{
  "hidden_act": "swiglu",
  "norm_place": "pre",
  "positions": "rope",
  "bias": "none",
  "init_std_o": 0.00317,
  "final_lr_fraction": 0.03
}
MLP neurons of a small language model. Each row is named by its layer, matrix (down: output weights) and neuron, and shows model dimensions 202-329. Each number is 128 + 24 x the weight over its row's rms, rounded and kept within 0 to 255. Numbers have three digits each. A neuron's up and down rows have the sign that makes its largest values positive.
After each neuron's rows is what it responds to, as a language model described it from the Wikipedia text at the highest values.

L7.down647:108103138134110141121113136165086150122095152130129158166121105105129122124094133133103128126118115123165164159139129162134107131131135139139105120128167110108127109073073149113159184134119137170124083130139130143158173121154125137103123150095139140134128153118192105088148168110124137131146104142114116135144080144109111155108166182149151112122128157138096112117121147103128141119111
Responds to: Sports statistics figures

L12.down386:112074130112126129151145109126138123104113131121137080119128127102121104141145156102127167115085130146120164125139114155109166157102114155163134096129087105134114123152108132167117166126157120159099152102136123136154087097099134141133173125137076113103129097123083098125146138156077124128124137113131159150174179115096129081127135157141125095123117170098137113186125104149182145106103
Responds to: Just before person names

L10.down417:114100140137151110143138160146125110113173120136128108109103112082105112082075138107134129145094146118116118113140096128185125177126151133111108084168138143093141114153155131123118129162155145122135117112092142151152124164149141109113115177182137128156093116102134116132121126147096155238159138130152159126131146108086099173127131162088177151117142104106121128117122113104151175120118
Responds to: Before a name

L7.down676:106139103072142135147144169120178172137098138106132120097145187112128152154104134119143142177155108114104141135147128170129146101095091156146166086136144124139152134160146127125162134149099093123114086073092122137127137171129113093118145132121112171134154086117113114111100137138113145136126118106135153127131081182143138117138147146129116147163143158112136124147150114122160132090122
Responds to: Title or given name before surname

L10.down66:105157162145149126069165149091142150144119121141183098133136139120141137156056151131141113152144141115079128158154160071144141158144130150126157127138103120151099130139156138128180114148154136130117107130136148168151148145108133133151129171093113137124110138121135096130117102127164132137134118124129114140118126143121164057144127148101114123127134191142137122134132124139136145085150
Responds to: Before a number value

L7.down315:112096171113089130114150095162117109144123102155143124118127095117156139109149121157114147085143134135115128130171087115173135111160128120140115149084133103100107104112105094121094118113113146118169109118117103125154144119149146122140127116148150165181129125128118136137108106126086150218143152130151154105124152112145107117117144118159142098120200153126111137120104123119103111103107
Responds to: Abstract noun endings

L12.down325:130077133135175128121201094104074126150121105157102134119144106104142111144127121141151137121153094132130105121166171147125141126166154130119133105159089107129128143108181148152088103113120146181142128134162144117105139102089108110099135164126163155171165138128146129117139168112138129120108116118121103103177145131097123105163130124127083135126101079135081104078117128129117056098143
Responds to: Before a quantity

L12.down555:132155087131142114138144098128139151158118141152116124115101135141137137131130143122147155115103154113129126140089152094133132118095121122095106111132174136161110080106143148147074061132142130167138137165112140124101101162136105118157148145118135127157119137116100152097138164102127081107072109153150141113150118138092133151127097165093149167153121173130109101108122143138156095103116
Responds to: Person first names

L12.down759:170128109123110144113069134090130086104128124150144145109122122147132136127121080096133158154132155134141122129107136127091139132154138136156136107115114117115089080121163124108187121112123167168110116159140144076140144093161133105125097130146119140142119153093110145101111163107095132255126110133139117139116118140128115160128144148124128120119096132135157099173118109146098092132117
Responds to: Before a proper name

L12.down582:120126135168101165168140142140085116131144114138136134176128117126163144116141104131132127120139151117087188140138157118128155051113100116105140113107113153116140137084099148144122134155135118145091121121136119110091152124120094116105143137115106117148150140149120103131122104122153069166080140163094125150164086162139158156076151117088098155138149096110153117121175103108156122167152
Responds to: Noun-completing final pieces

L10.down478:143142134111104142122128146057142084111127104136136157141083140160131145125147094150186126172121108165100134082153148177150104125138116092085187116158147121109148122097121129143133118127117135129145112122052116130125104136092156105153106089152159115169172168141143150115115151160097129169081106100118103143149128125177128138175132146102161134157134152136141133159120127091156131116132
Responds to: Month names in dates

L12.down165:047083125098126118147137102167098161155205112114130123138133146123154160125126100137123121139147121100100123147166118093080124166121116161136096111106166110131122154121124137130136133144137125146081124115119109175020131125153125143114137101124112137153123136117110126118098118129161109159136135120112186085130101163135119170088118206108112146123120114139145163119141162122080122167177
Responds to: Predicate complements after verbs

L10.down219:116118129090139128094129139109142101135125097108154135110132161123117103144155121137094118107127110146178113112156136084091149114131110109104191118111128149175124143129130113146133130152108138139137112122178149123150151137147159095117148183145087104153130112149095063091094126133099122225142092163117115118171153131149129146091108124136150115137116102167102151120110104157135130165140
Responds to: Clause boundary after noun phrases

L7.down406:134201126063133141119152157156125155131133111149176101113146123106140121125150140161147154137159168152129084114132093102109143129100170142085130168080122140102131128143158121123127113108118148120115115083114155185095116084119100151113108129109154132081134145135111164132118149141121156084159112139111149134097126149111154112119140113139112115122129100124084146134128112082200111111136
Responds to: Early word continuations

L10.down173:078130112086138128103088168119126149121099118116115147133141137165117119136128153140149117106158157135109124156141136109154122133143105132160081126096134145128128142149096107070117102135109112116165134108122098123150144141117108123138131085114099119104102142142089101130115115175142112165124117109118119151175161118094122108096110121186134110090140110097125145128148139129112100109139
Responds to: Name-completing tokens

L10.down65:061125103125092115109158120125133134105123097133092114122084125147154132135161081114096134101099110119112152118186110094114115165124145116135147116158102136159122166085145127102126125103143125135162123134136141118113159157103144138113119109106152123133138141090067103127100110140143123092115111165133129164110109135097083113158130111116105143145149111102120146129118133190119169145096
Responds to: Chinese romanized name pieces

L7.down372:118142171125154157141132153121088103103111133132149093072090088125149187139137164118056139174130123116141128146131189155146101113143143156156151110118127158138099123153110127118136115151166097129128133104118126149127131157133139125121145146068119089114097155091111095106185103137107111163139156107133146141133131142146128115161114110143158124116128142110127133113126076126113147068128
Responds to: Measure noun "of"

L7.down183:102104126136088145146083175129137100123124091109103133121190159125132162095131115106097138166162128121102111124187123125166107128077139135192097106119103132168097163119138089168121073159090150141137143144147136099147109126168124165192104160114169140132125116140146126106114105099089148091111121151130097091160110097094125119133127136100120139118130069126107114104141110149151126138124
Responds to: Early subword pieces of names

L7.down555:113093134127140175144104131179137104124110083096138136134146148146143133145115094143126119083161124148131167157132115129125116126148170136096156059135104133149142112119132129166139094155122098164122138150144105140156096181116146085144092125077125142155091107139120117131140112125136077098130146107165111154122065125159098106124091109142094142158111142133101122122079137112169129119120
Responds to: Infinitival "to" marker

L12.down514:163172162122128104116100113131094101158126163090111164097144180125160131153097104131088125160115149181159139097126171118108122084126153117157143112130154131122140137121162104084131122084125119120095155150116128124168097146130162124153098110133150168150132139127137122120148165128159178185100100140123118101156125119138109115134113123148163064128138128118129158170069113156121103134161
Responds to: Before a person's role

L10.down497:111139106158160098091144106136131145112139132136148121127133101150110144116153173116105153126145068137131102119114141148099119116154129143122132142129162144123111126086134119112100173138125126072143158075091166096121110121114136172121103136122129090115122145113172064098146110150151133117151138108138144134113087110164158104122170125147131111136131115118140166128136093180143153108132
Responds to: Noun-phrase completion tokens

L10.down220:109145125159125094137109126141147105130168122139109112098134155169116117127134110086170104139085141128120142103102101117104133117091133083148123148122111131086100084109121097108129082129084134107131142153102088148122140115119130146091148112175135162098138112130143094164141136136129137122154138095143154092118131124136165140129132148165159151121132148150161113125119115147150131165133
Responds to: Sports tables and group nouns

L10.down330:161131156123160107176081133127128137136163162166159118103181129162137125131115103118115134137118149088068091108195126130115145132121085106161132123119090115100136167137133100107176138127109106129097142117062168114123130137122127169128148138120109128136127156093160143149128128096148123083118134149098144142137127105135160124119096103151138146119132105153104117158124083112090144155123
Responds to: Predictable collocation completions

L12.down456:143128111135109101128107133137117156163141128194167154125102090132136137146129091134098100074141146125153068093091126111138146142120121139163133138139092114076142134134170155156145119105157121111110128104107158141117118120155131120150119138118155112159124121138125158134133078096126136139093135148145107127140106154174137182084127139098124139141147143113076136175104115125143132143153
Responds to: Romanized name word-pieces

L12.down81:149155108161134143070167120165137131130159108147115154125125097104150127079154115109093116139082087147097143109119153151114074153161162110069102110077126105133124115135123101086164121135141117173092120122190119150107159156140122104149132124131158145129108140161136123168138115132121113160142119146119129176117110156136113136147131124144124162116126141149135122099140105174157125147126
Responds to: Inside indefinite noun phrases

L10.down500:154165145134107125152098099148135105166154172154125149075162134109163129166160125130119121121118162132157128169116142114155089079131128159091112156111137124133142161078073155117127147128143155139133125157103160140118180124153144125149133180138122111125132108100129145160133149105152105147159134123136125145187113102093129133117132090096115155131120129135106122086141156112144133119058
Responds to: Noun after determiner

L10.down320:141123171133125149136092127134130139147173144106113149124122127160123160137130135098131115133121159141135104129157135163120158085135080160119136115134117093136073109114130144156148107116129152209121103092095133137119179120149123187143093103138141139137109141137159147137109150125161117166117150143084101122088116119126130176160130130117111123103149139125111148131145135137089146162163
Responds to: Sentence-final periods

L12.down486:119140115155129101108144197135134174151123135127128124112113147174118142180112135109143121091124106140117135173163147131094131096116101170167126116121154115161124147133135187121125138125082147149109105151131114174101122131091153139175158126111167158158142144139180137177132127131153144163132096107119140137069135147102120110161113122087098140112159080132100140093132123109148131122150
Responds to: Date phrase month words

L7.down579:158093114168111121135141176131067141094106098138143100131139138100089140114130161096072099156156125166149122132145122171116119139102104111146157075152133153159096140103127117193149172104123078167117155086141100159127128139102142089159131126118118123129127142090173129105126135131136117196125127129114140132118126086127129114125181096096114115109159157144151140141095110114133154130157
Responds to: Clause-boundary connectives